From a checkpoint of a small transformer trained on Wikipedia: RMSNorm before each block, a variant of Adam for these matrices.
MLP neurons of a small language model. Each row is named by its layer, matrix (down: output weights) and neuron, and shows model dimensions 16-143. Each number is 500 + 40 x the weight over its row's rms, rounded and kept within 0 to 999. Numbers have three digits each. A neuron's up and down rows have the sign that makes its largest values positive.
A block is one neuron, or neurons of one layer that tend to fire together. After each block is what it responds to, as a language model described it from the Wikipedia text at the highest values.

L5.down71:532468603464435475476471458541473551465504486558501545501527443483535430513479595520530500483482475466521551484463431537454523540473508529438508504446534538553503547499468517472544500560534501445525455439467553569462407452492488494482545502542537446528478503516415536527448514564452528469515508515530480501454493512536522532472486487486497574514530447448557520552476529546477555485501
L5.down81:451497502475473505587465504528400509469462508475503476467477466512482500526532515544480551556521508483496485503540415422454495485503510563521561505476510502427450473548516530442459565555518480473533497485427509474438531490528450469527503520540510461463417475482514442514490585501575540513552501571503491467505475534537543540523449470521442477534475415558446490458435525491484495468570
L5.down164:506510518458529563484506515517535476455461479545499563490491459508529430493497479412471564440451461444520513439538502468514522445517528536509509517463466564523516539588461534448439427493518470539501486532513470490520431455481622481467497487591460493471502476507473519473552483490468568543445464514438508422496472465521514481508537474452510499575498571559522510541555492443506521505509
L5.down206:487461492477473491566477534564498530506555501438530493470494459532449524528477504477540475482481519500446520502471534471486456479545540543536518545504531509489475461497522505516494512564524447526524509484573505457570557530419540441517410481525513576427524482547384471580559459532458522476556497459487533522525528471444492469544441466474473492519526469498567523494431579532505488421467
L5.down207:496530501513532455523515537504498492566446459537512459547519519565436501447500469570484492453529544512490523433495468548513490449460384478500510500487455487493490531509492517507478526473489439569504523489575521468480485498506626478434515540442527490465482466502521466483501508480481528589470486520495538516500585507529535589483434498540460514506527532469433565559556532513465558502460
L5.down272:519490476542543468472480521510467507441434545508516529497476447516473443470469404484454475470511547451489480563447581587490556482500408484498499488472537458494502518481499466477534451492446491451567531462514491474503481459494378523587506487464534499516457439556545495410440420500473557469508518567493515465468509471487504527467486516456431426531513508498458487474523534506447387485544
L5.down278:543429475521559523439454518507532496499494559434545433494521551482464500568525482550519444457541487508454450509445477557427499499476580448469501501523464532490535510516543491533495499504494488533462524520556501522490458546509525531532500479492568422476508521529505500479510532504482479505507522464453529495444510422415462445459476422521525450439470559479540515504501563513524534499464
L5.down284:529582556436430507458446543586418483525564439526490559444434519501525501508557522433544622539531544530515473492434537458470466510468616476515481486490468466504492513536523538470557507474511527496508511533492522471473529527449422527473535524455516509443516527510498513497474540591480504508571485534488531539489515504499487469480611546513556429545522496493496523539524464471427505523492
L5.down286:424529525524578531473507450545507485478454502480489442522495462528504617535472484518475485482484461489436469494500584508440524549503502511517511498427494499512459494452636503512541498458525490455412520512498432526518423589540481457501432586510542483507514483499492490525495527525462506445560535452546502515427493476494508557561523490471418501545525471514428492506551535489489511487483
L5.down307:526501491462453513472459486507507533539473537515564506534516498525490461497549418515517539474473543493541502527502596511464487455563436537503562491430470539470500595482551447447519499518511540489548478509480537440463455551457478449548526454515503539534511515461492539469526506439453493473472503567405479500472469502533473459547431502470497461522496435567525472472499490508583558553547
L5.down336:538505484468467558462457503535471457455501501561462523472553499514479433425415508440468427579568560409513469424468521484530514589528497566430416519476508478483529499505504479516470460479545505476476521453475530502492530461461463414551538511486467463487540521525566476570536543517555504586522568486444534510529511548470471546449454538490476501455498494448475517526539449462417513479505
L5.down369:505531493515471493541528577523570517526492568515553492477509564549546521475402499533565541494554491470509545491473487548399510544508498502539536519519485481454565458470558426452598526480530443513470545505518496465505418438428469553489493516497541509548484508506475560572504515558412527525499474513552521532481541527555491473511534475500448451482488422473476514515429435510518513529483
L5.down383:528400478493515586547503515525456489455509526476449523538511472444495492516531434549526504488484546422489437466448442435555476526490484464518570497502526576490530570485505546496518481519490497483474511491471552444501501476553471463464485565521577504475554595565488450494528476511556520439538551403441458573471564556497547510480439490514533489482435523518510462469470546541495498516493
L5.down401:490490507454512461514543432485547516526480483501468577555507448499558552478442524554541526503524482473515515499526476549625598528516425500493487518568479465594478473451538534479517528518503516502546536473480457468453570560504567555454489441479555481481516461533483519456464484503485489471492475473495524514451531497518508545574468541469515504452487497485486443594481485499456491570492
L5.down463:535494512411531492451507541509542527483504455457563466497440495402554471507549521528483525469586463496454510496520498512486467536518491437447523520454527439485567452481506551564519556466559446512504501494431519487562510446544417492526443441487515461517482496564544471492471461495512513532496550550492517489461541598517504456552480503575485521484498480423491524451578528472537471499545
L5.down491:483498483576483553480461441571490510495435498481500518585523472506481513508504478543471492456572496543415521560455574418438520490484486436583517572548476518553480492468471515553472523451441457500562445497606544485483478480560567571494486559514540552539442442476469476502533535522450504464468450501513449537467515517521475536546467468501558510426500509505479481522490499423493552486482
Mid-word fragments after initial consonant. Middle pieces of words tokenized oddly after a lone initial consonant or cluster, especially "re"/"ro" in g-re-at, g-re-en, th-re-e, g-ro-cer.

L5.down37:605519501459501507455506437482497458490534496486467510485507517533505563480525405504494495472512546520513480513477504542529569543510537448478485528443576400507497444517510501464447554560435521488526477630503441450436464515511547538523519510487440548469520508538458535505555476485435466543465534488526506539507515485596473528434502563485513484496523516538470549507539520523510522535489
L5.down84:538444543505490492487451460461516580461481544481555565484510473494500496510454560433490492513484450496486477427513514460507495550494439509534475506462488558482555540519491488570489521526524485536472498503496499554439505514516543455420522476569470489496501493424541608507558540434451510495491482550503546471553521557557560435461441563438446510491494470503528450493468497492565467581424
L5.down127:485454473407531446471536476486514480505523499528433434501554463481455442512485553548488508504534543519467491485527487467425511481458475488504425450520452493525530524544500491502554515481547526547555509514581424534496481502497509445532555516434495532560486596479486502466572478525508564453573464479480504430593477409479534550538439578527503485455397531464481471547518560485541474528505
L5.down159:507515507478517434488542519473534496504500510521439553428458561539535528523477470550509526522503597492542478540450495508537541533549515451557508436451543491500580464446559539507441492529496523500510555497547480538587520560513468516539438517430539472493430536478482519556500591584524488450485540458493501576472529486428505485456594566518521512592518506501559565495476495561537439489522
L5.down170:435452542491476479474489438539418496415529459512504518555544460540572487478468493462475468387482478448488457505570430536525506520491557509509433493549515585587542512567551515485525502525495454511498532435458493469497554533532497506481474518457596515550498570519562471567496502484481474503554559476493516492542531517493521443509396497509537472505466572489515512472479507487540521519567
L5.down182:536489549456475523538468434452550512521525517498507566496530513516473627475518499570447497413451493533492438418516487544563512495447539435522466479511534501494527492442455521543481559554473539516519522480528514536463492515487461504507539540428523487482532552471530477472492463505456581537485494515418483527519445494500490488568464506538488534485522558558522490486526553598510455517517
L5.down214:436509531460459478498546476486480522457497472522550483529550548467500503383453462455566476538498536500590442515582558526531547488468506485467431528476517426483494555447476547551466564489498508489530482575481566401533437478533530482510575501564470476440514498515549538495443413487498558452462510555501513481514502525497557551478460541469463554518448464500513483530517529495465444583512
L5.down222:479563482481520499446509553553548484472488449536456559440540505504467485569524498472509544504494489459467404520453536500568446514407445530456459528454541533510459478448444491542465508527407541446434474551506498470486494522507482534528490500461459457426560463504556555490502402492524540440499483572517558537500474508519473504504460532547490539564501509563498423470524575500557500479486
L5.down239:483465505484493510498466532488502483448508470535499454463509485520451453561517530571450554528529494544498485531528509514514462527491472480468463492564520486474531483415436524541494505540494470451526468485557517532450535500433358416485498520525537541488470507443538485456435494464546440517442471500545509441488521548523488500495576456506423477541526542473504643558516562550532471548543
L5.down290:484500507506465499560475562522545503435486489484500569453524476524471491531504488505484446498482499473539381561561489501537557535484476509529522521513548499554518438497549473517508477575484511559525494505473551458480488469529475463454414527529522509520499510528537500538564587575496490500556552560516592444514500489516443478599455567503502505536521441572529474454555523531539466574474
L5.down355:587472517471580467520490530496512464492521497532522540504564469438452479485503518525517553522465514471493475527500461532508483486472498416527426530491509448524482492463520491544475495499461514464477466533440497516742445546487440495584539460502450552413503500499544550538483542505507509405466479499550571487504495455499529490488484509479497503500476443514408419490529573577470501540457
L5.down359:527492578513484420510475600505487510532604565475537440469554619495483453451544529508469540496474476442527522523443487454494536495522552498455539456514514461538528484517574551490502423490511480539602447441508490458639479513518507521534493528525541513558485475528530496448483543543572523525445519525491481533455449481487511504500523529522468507600426423474441531518536520496450532536556
L5.down409:507515431462542493460434513466528486485453518476530547472451543438461486437479483532508510496458504517485572490548459556551505513540539538489493508540516526451507530515516526470457573505374489520532506488449488456592513557467471479419524449490565538509465509473509494557469430459563475476444532506511554473577487473502521529461510488575507436482480505429440472501537491530515526478563
L5.down415:477461391489475494511564511532464490538498428495534553437440483481490504491501414549493480472530486529468453582522512525581504496556434504527438506489460483481395509521501496525542493471521480567470473553499498577504519545550462497494437545491515534490478469485576540362488426526493437540475551494516525592458507507560451556477511400533549452482561469552457445470537477523554478451431
L5.down462:534561507445482591431449490591559458435516516504476486543466519499440523538489482529508456529412540495520512530533488501551505459470515447536458514463510521408500420519516440481492523503510577513530504489535516522576448496519420438528475479545446457445538510565547520486512460527463465436491531486500485451502556513433508444524438489504507505467476471485419563514498485512507475599531
L5.down496:524467445426531552503470472464517472499502456510470539568508463482523535465499525484509559461499502481528485531528576473512491496465510516483525472487542479492472474444453479498443483584493558507507512550515572494554501617452509517537531484490453523523463483550475495502566512497493546537475518471454538494600441422522490499460494446508502466453545447562441502558502526539555577530537
Partitive "one of" and quantifier words. Fires most on "of" after "one" or "many" (one of the, one of four); more weakly on the final piece of quantity and partitive words like among, several, three, five.

L2.down437:533461514506491388505431493454515585482426480545419536513483475484515505463484535496552505528517506564485495517537452449569505467467519459445540481557510474521544522514493498473515503510474554452482544481483455484544466431477553536526527471455545515422443576506458511446571503572370496513457513473477488469540502566492504447491476466515494492492466641502419499491552513547498498550468
Auxiliary verbs after subjects. Auxiliary-verb pieces right after a subject, mostly the "as"/"ad" of split "has"/"had" (she h-as, he h-ad) plus is, are, were; also mid-word pieces like "id" in David.

L3.down264:540478535520447474505532448539505483555503459499535568486523461541472435529436542505538408536555547543501440498558471566518526575471502472476486434538546487501529561483492539525476548456539488525507507528482525560510470614579467477496549575543486495537520455449493610473479443556503437489458513422500454506437463488535504447502485496471474491518507459450489503583453561417451484486470
L3.down295:514483504505471441537526471538545488454488550459482482506523499470436487529470513488579531513471467451437478489503522510466564531546449523519453465465442542487434521509471606454518441406504506527484523509494488507444541514486591497531453593531501441494474456487482485461514467520468478454494523571507529514468485566540481448555479529533605480511469626450541470538526486490487472529522
L3.down467:509507517460521539529592518442537482444469523491564561478479471500514538520448518486401438467556463538541478528510537466576458498503443485543469510454444536480504535473484479408487483447565502535398449523526501536525489499432522463496469515473526514477512496456523542490511496473482515433487593594482555479483476426487477512557465471455452488517510469483528463498479495444523547499476
L3.down477:452483614494577517523456548451518461482438505514535460508544459485538523482532436537533476522490497557439468477575463500517557476507494457517469521544536558448470520476522500493423557459486515512479542493479495525517578534518599530447465539552535519441459474481567442481465511517524461507486484436507516456483523581529549495534467495508561479618460508498492545490576523476516533526349
Word-completing final pieces. The last word piece finishing a common word split oddly into fragments, strongest for "e" after "on" (one), also tim‑e, lif‑e, Sour‑ce, be‑ing.

L5.down13:478563461508508527476468492482483518528512458445538525507582559512506545541547468583464429424489529557501522481443517575510459535466480513509429396511485579473478428472479509486440400482493512492531527514451472514526536487470509530446512496496451508473568548493541477500485512563466432609459478446448498571431474583472488546478514471534513445513534563438494513467480555536564496542514
L5.down69:526524504505582510495475462517490500520564502506485476505431464484547467479600536499448556522493515509485522594413458495470536470472426514527535510550532528510458455472501489513520527386513489475449591542428479432486514529510454513469476549490431547501482479550508514495430499463467415579501503549445479449474500500433546472436586541564496495561489513526527551513537431552503420532554
L5.down70:539462580456453425496531488491492563535503534525533450556522491434488497517474460460534485459443546549486496482554485455442496519521414508539530563490504507513478541462432459492456447443522476450464484463536494546474587584470528524509492600443456403572461500526554414491556484436482489580429470533509494527536478490483521468529536452460433474538511531425497489478503453520461514519522
L5.down103:472514504453440499500480458528394420559488467484487587445515483541471494455461568513535516559569558493499480453446477535557480506469500466466441494481505472477492502481545514497508535520486514442516605487455535460484520542475440522477506549531544550495586502528474539505509475537537466408576605503459438576422471517442496518509496473495479477492515431464500510488507448428527508444543
L5.down140:478435536464590438480490490489523543517543589543488547457477480489444493445420441536547451527528526427567416450482520456484441487541433473493523479541468505530483540504492515491496471492481511511472497414506480494507412552547506510492473475445534513503490455452473464531473471527460465473489491513445520502498498470532548485398431372471398534549529500538502488502472488492522451533493
L5.down166:543453459519465491590476449535530554544476460505554529503449502475532530475533487490504492468489397511553480492499551573531532516492501449407476502449498505547497500545576495457462516475440511470506521536454460425585475525511492593457463513446462501484532435557464483502552547498523504485529530455471500498547509534485504491509443498500509548442514553455494524508591481510472503468464
L5.down213:562521447533450553536475481483510441506448514468494483504546555523442466521495525503480541480547469553441566513426502556522450484530542451526488476453454527526523520568568552540500523444437529536494534493488495554591591503551497468491547549439511580558542546470483508466517505512499422545462530456492489557548453463464483491464477508506511536517509393552513524498442554416524499457596
L5.down298:529513482522601506438511460466536550509533543405545458476456481489505513518436545486502477430515462537462486495457564562543557479467514487485430573444518503450478484501546471551484552461488549420497486490433498464418493517492634498582547533449450447536528520481487505439492492473493472495472517488508523513465524500477532540556428534544433560480548536534473479549523524489537529564519
L5.down317:527576535466512484461546435474487535552468489578473537417521467469532484516436456523450560508535449487498509514552464521497501579465527483512558495499481467502494485478515514476488505463521473541482519523527471535510505469446525446511481503457512502496519570544537441449502487520509469485401469470478534488473579465467508469468453503420514512564478557507547491470510514485400392584540
L5.down319:520507492452525565462477515594555482505563457495515498536561522489480403524449463589560494470488513529431522513501514472487542515486453513519599486476507546490527442518519531486576433511460516469501494555483509507522539526531376473514453489449445547518523479531519459551526560519416509510518461494498530464532464485453531530562497510491495475453545502501505468497511469538419462582506
L5.down321:562458533498491472475502433539465493470503441468571471493544523452513444514479551433565473455544574519481490578515500475522480517396509511492535536534490455479487486505509462471508454544517535490559511516481545484436564518447466521545457444410536518579530466440456495511483518578587545498458572518455479536585572500515528474461530508493488529467515521507529498492538595513505484472461
L5.down351:479392502493482485524510569517506495491525442507525514511503467497584409463532547496573475503521519503506471488507454484463563483464424594540516458468465548465489445543501510552565503490496452499488489468534537488545600461476470485475485540512515511491511505603519597469492446471476516492489474484503479413482559543484489482614463534426515521506464502520548455486530550458516467543516
L5.down372:506479517460468497490538489521492509518501476513500562499521522444529492589516496472497491507458420466498483501499419447551447469500539449528530527460487526438482534513462488520423572417466548560517394535528452454502537492535462496538439467488514497446517500499418454459458512482474511493538460433579482469509472513483501521459519485531445468500451382513499505506405550502560568471580
L5.down380:433470490466504555489551436486543493564509557495434450588477556462500487550501453479484550456425561446489564498525547524491468464483527488543488486509521504489471478472525529478593530501464556446437471518495518458429522466537520520517484537494586426461475502588531462494480450493529489511572527485452504547532518480555492495547506488530485491495464499475522419464551472536469517434455
L5.down452:509427447543505492504499590459478515567560572433510433510547462535525482526564424528534545444531510514508546468508453558543501427456472485514526580474477505517565491487541485478528513524436561486449488497533493397497594437472592528499491480511496500495523531495564484403490529509451483478460504501498517492535556494464523558565492476457529512548515499472456502454542476589473516538508
L5.down465:484517429510469497490493439482531524499538549541473436461457576563499512459510414473523482535489480484466456497510483514448510522409516530441467522539534475486514517462458518524501557469480553434491488433481447464563527490532482463479532514528459510530572517532514503538522510472629449420432593556502476524547503540491518445518415458509499507473451497530463484541563505505544535503479
Mid-word fragments of split words. Vowel-led middle pieces of common words broken into character-sized tokens, often right after an initial s, as in s-u-ch, sec-on-d, sc-i-ence.

L2.down255:369466489478516506510488483432514427506552472452467507525461523541474514534520444451504545470435550511502449537451461512471453522546576534477462534563555422469492443458475535484477469488515477534468484459536425510494465476506415494526467461493513532474462445608511522543514528518515464511474456482491436553464476441549455545489500469468530371518521493495455512492482474490521585582487
Second word-piece after s. Word pieces straight after a split-off initial s or S, mostly -um- in summer and summit, also sufficiently, such, survey, source.

L2.down25:470528476472556500593497466504441510487493407497460513511499549542571510534446486527467526488548525483534509559599440491502504473481490475545497573546477474473568546485561500476438528504433575495490516505511495476530501557459391488481557504498539523557470508516460488516511495545441453532454443468473458507508556553521460465539532580491533524427533586447395489478394535475479500520462
Mid-word subword fragments. Short word-piece tokens inside a word split into fragments, mostly the "as" of release/released, also name parts like E-m-ilio, Jo-h-n, Stanle-y.

L2.down69:563548546502532533416448483493448569513514489500514522488493543529496488466531508565524549490420559508521497479519558475499513402481545447506490474440556512495553493544507474524514505482549492471405510450430533420562469510601471559424517511493510467527465457534473516433523522564580506423542516538550470612488491503469450537517468525520560450444496424555478490529505540500476523513522
Mid-word subword fragments. Short word pieces inside common words that are split oddly by tokenization, such as "ed" in f-ed-eral, Unit-ed and gift-ed, and "re" in th-re-e and F-re-e.

L3.down64:568474404485494463546508454474516527442463437504498509462448548482509492556484508506522426492498505488472469495534515472458497552467535486468496509514487535539489450460499424556539481422471490451525514519464508523554478468533473495539543523442496475549474534486604447501542543493451614502493535513547510414510488518486544539512471466586519546456511492536429558511491554581440481485524
L3.down128:547539466527518457490511519465501474482524508583443468440541521516523577495467458515457434480474523483506446508541465529495458495551475528516499493554459529506432565523480506435463469515554531498562455485530518482481484471496479554439526492501519490535539396470618443457370448489448481487452509469495523439531493473459482453449464558498611511526513437468489437522487520455455452561465
L3.down198:535478497494530411529522495535533588438479500546513521503453416487484588470392506506550509494461575494507517481492620572484489483488495498517437547494434457516499550527492531459535519477512462537469543454488506533533532540500488553501504510497477525470552486491539501496521489510560489532477468495453508571485545465461545439568513466435492501548439421503514512465543492537523640503436
L3.down345:473503513527470437492555550540550514549478490434566552466521511463411511516485519462521495472474524482564471459555555515515505523541497490509561522466442453522537519446560496441468401569496472459515492476503539524381483498497506472511497436520551424523457549538483422450482416484553558434476457519455437545543512465484520479475535504455494493579468546525540491509545466556490482464428
Mid-word vowel fragments. Vowel-cluster pieces inside split words, mostly "ou" after "r" or "th", as in gr-ou-p, thor-ou-gh, L-ou-isiana, th-re-e, go-ver-nment.

L3.down31:435530549520478448460471561516445542514508546472551516477465460516456538499537404486487477493530467508503501484541437553502548503502450489512451521481482480530567523479495475573534467565480484498519506462503461499481464605464484494502497483452485458476536430520443488431455519485521579543463509508521464561394445476495435520491492440486395472542533386479545457460481431538532523461429
L3.down94:513540483534504490484525519447507566499524540446480542463518493482537554501463517483426514560443482565488458510471492470513404531447478542491520505515432438493541532518497518439476530458460473527531483476422554481557505499505627503484479458400487438472578513528494426510486498526544410490543488485445491482441520527507447474483461515465502508512454451488590457491508514499552479550496
L3.down488:521472482543440478530525474488505569527564451511473505528470491479500496485466579495441461502578444457535482526522599567489553459510475548487489483482484484527516491503471492492504474513529454501473511494399544559453415484535584538485481516553505479556501461523505431486337427470493502446535454530550538446522566527508463536557484472511539546487504473517463471576522526557500502481453
L3.down497:492498522505480570488559522548524529551498530535462541576493516540463429499550491494461515496470477521436514511524528512517459489482514527524466435589509480548464444521482501469495529581464503531482548523440487463494441460571457454486526506608542495478555400478386525531510479551485481474516476448470532540427447500566470513455457508488493492545458465520477509508578450515412587484438
Mid-word pieces after h. Word-internal fragments inside split words, mostly right after an h, in names and foreign words like Mah-ap-rabhu, Oklah-om-a, asph-al-t, h-al-f.

L5.down1:496505463453463442512576494533390472543499501457437505487502490526531457554443497556573561459509476468585497458475462487461574521485467563500514567454507496458567524491531470477482510480488564517429580521393509440448560529510437485448478432470547477477523455568474570568469480497503512475507490456491462513492536524463521514506529459476509503557508404492591485470499478556576481542512
L5.down32:495542517490587498517530578553436556513418554491532480520521574529471438531505494439507527593502537521484490543514536508585469523465530535483466546501482568533526519495542586509537446504501477513464483547523535464479453568502470456549426503521518474518523501457532536487499509471514549527424457496418484396426462461531492463531538481467499461453465488522483527471575482486504507515485
L5.down47:484518514509500539468491556479492506517568471522489587474502478449444431496550483500433542563484542454455473530467493518523501491593516504475502474535562405492491506477501485518554456529544483490468513469485523478501495456476378480483463532438483474445504601543485488470436528507496531491525440513481431592450487570507555520490457545528534557527476491565482463513462495480485527450568
L5.down58:400385450497499476448490521549557497458525453524465468535488498458541478540483490584501499511423557485507488479476499498514531462472524450547527478431510526500427510459555565501494565553522519469506496585503478466504437458482543550497500376507491440515477575557466552540433531500551524480524516477528531495462507532524483533538516502459490467439513523572489526466511423506570542496470
L5.down90:580460546487519525509529509567392493605588569435514612513503461526538473479425511522485419393460485531482511515457529493528504485536521488532531480515555501455538607475499520464459404473563418488494475495525502545530524478538442501500463479571471539487467482469467510479542462513492535525507542507443473490459453541485525448547476509490469464517545458527471479466446490519493550480513
L5.down91:512415514470505516564428514562467496517537517444525498508542496522512439505540434488502522468510559486476508482426461489519494519555425503529546504512585507511520551480536470497477548432500470468492524471471485635534462514502428487447578461557445410434530526489560586517498546472493550425479552450469468522449547553481507478516455453430566512509488499499517573494478548514522524456483
L5.down99:502477574478454463426545456552484493498536462497478496526462532475566493514531480496456457574527514512521574480503507496472509505522514520466455525461480491436588475541458502512501489516525581532466526447490500432477516502572293481518520467471504526504486519513484483480514530431524484486471522502553535460514466611533504471511477493563436478471505504463471450429461553520567429543566
L5.down138:472472487565517415471596538499452490578552540519492478530579569528485518417536486596476529456540494519604530463470492527514502502587511506555469522494496479513504479538543521428550548524481511415524488496461488494518454500504405502535465450524468529521541555510454480455535452527431478535543463434528458484409476479492492459570478501483476523518479496493462499523500506514498489507524
L5.down160:518508480495557480536489494472537435564546501456545478521511418546488542502533516533424448494566525484506501464576555518490603521557462524484499564497513464515458425505501530514433492529521472559417486474482517501439500506501508466535525527491477557508541544496495509560482598477524495454542483533556476513476466468470422460537495479465508439475475465547470492489518518526493457516515
L5.down300:534532549540475565480514577562527502473488487506543488532482477490467439484493560510464551481519425481429593512515392479481473492488519564433512518510491455444500479500522538489458459521425456467491532512456487531636480510535531564493449532521518523467541503455594468446525465531511506454498498500493516542434431534471506550469573497511503523433551508544491495483478503507469538451540
L5.down340:509533505548477480486464507439483489530502514510543471522514564474489526533486479526502504523464489455505530462483489560544485558502528493495467483521469429525530526534504485535469577496493507482552480525572534520438504494488443498497442467571486521511512416433483605526470517454513532477469495535514504484461528445461470479487527491505504535580562511516529484516538556402483505551615
L5.down373:447519465555480445457481537599480585491450500509471543529494548487489510463474476515505468481507522517531452508567480467550498506489503524497499528590536521450399490531478491466461476526476451506496478506490458475493436485463442504436454462465538472471512516499484561481474500482560621504445516516498535478496500534536558579435524475514515490438451467486446510484477441484476418538522
L5.down381:513475515471460508510518541483538506531496517478567453518505508568515466432513558519455590552473490472459482414495489522520495507507549446475518436465460544520513522551482532522447542464542519439529560464546450476628529451436497527539536576471507490495473558508526479494514601469544497473502503431486469555517482464486565513492437541515555542460477527468506546480442524452477449458528
L5.down416:552446517546521472530540515542450525487593527396479548532528484501524519474452436493524466536478533482522548548513474525586511470514447487563519502437505495526429553492526517521520478549550519495521477461502538483575440532508352527546502480482516547480495493526534538466548506539507532455484508509496500541438536499510434491546518420479539487525483397491464537440449492551462513454451
L5.down440:527543551469490500454470395485490545488494488508461524534441492475523463536527601445526509485471507513508481436512568455486462533500492574530441453462524519499491592484500467532500561520510552433442466429501489560517429511491492574536538487479423486449555458440498510482496539536569560560449503497506459534470514551492567444462506462512549532482482437497490520541483453454549515510480
L5.down479:533574516559424424581438430562520473484526450518506502499535501462495450511425554552525479474494469533534508506583444462524522463537505513548532458562427500487456537488527482521539590527487518557527573529510489560489443504503467526523487543604428468550489435464496467527525487561498438486439491519483503430556539443550470433476492505558510490438487481605469454550496482487515496491469
Mid-word completion pieces. Short pieces that finish a common word already split into fragments, most strongly took (too+k), also football, shoot, hockey, small, Pennsylvania.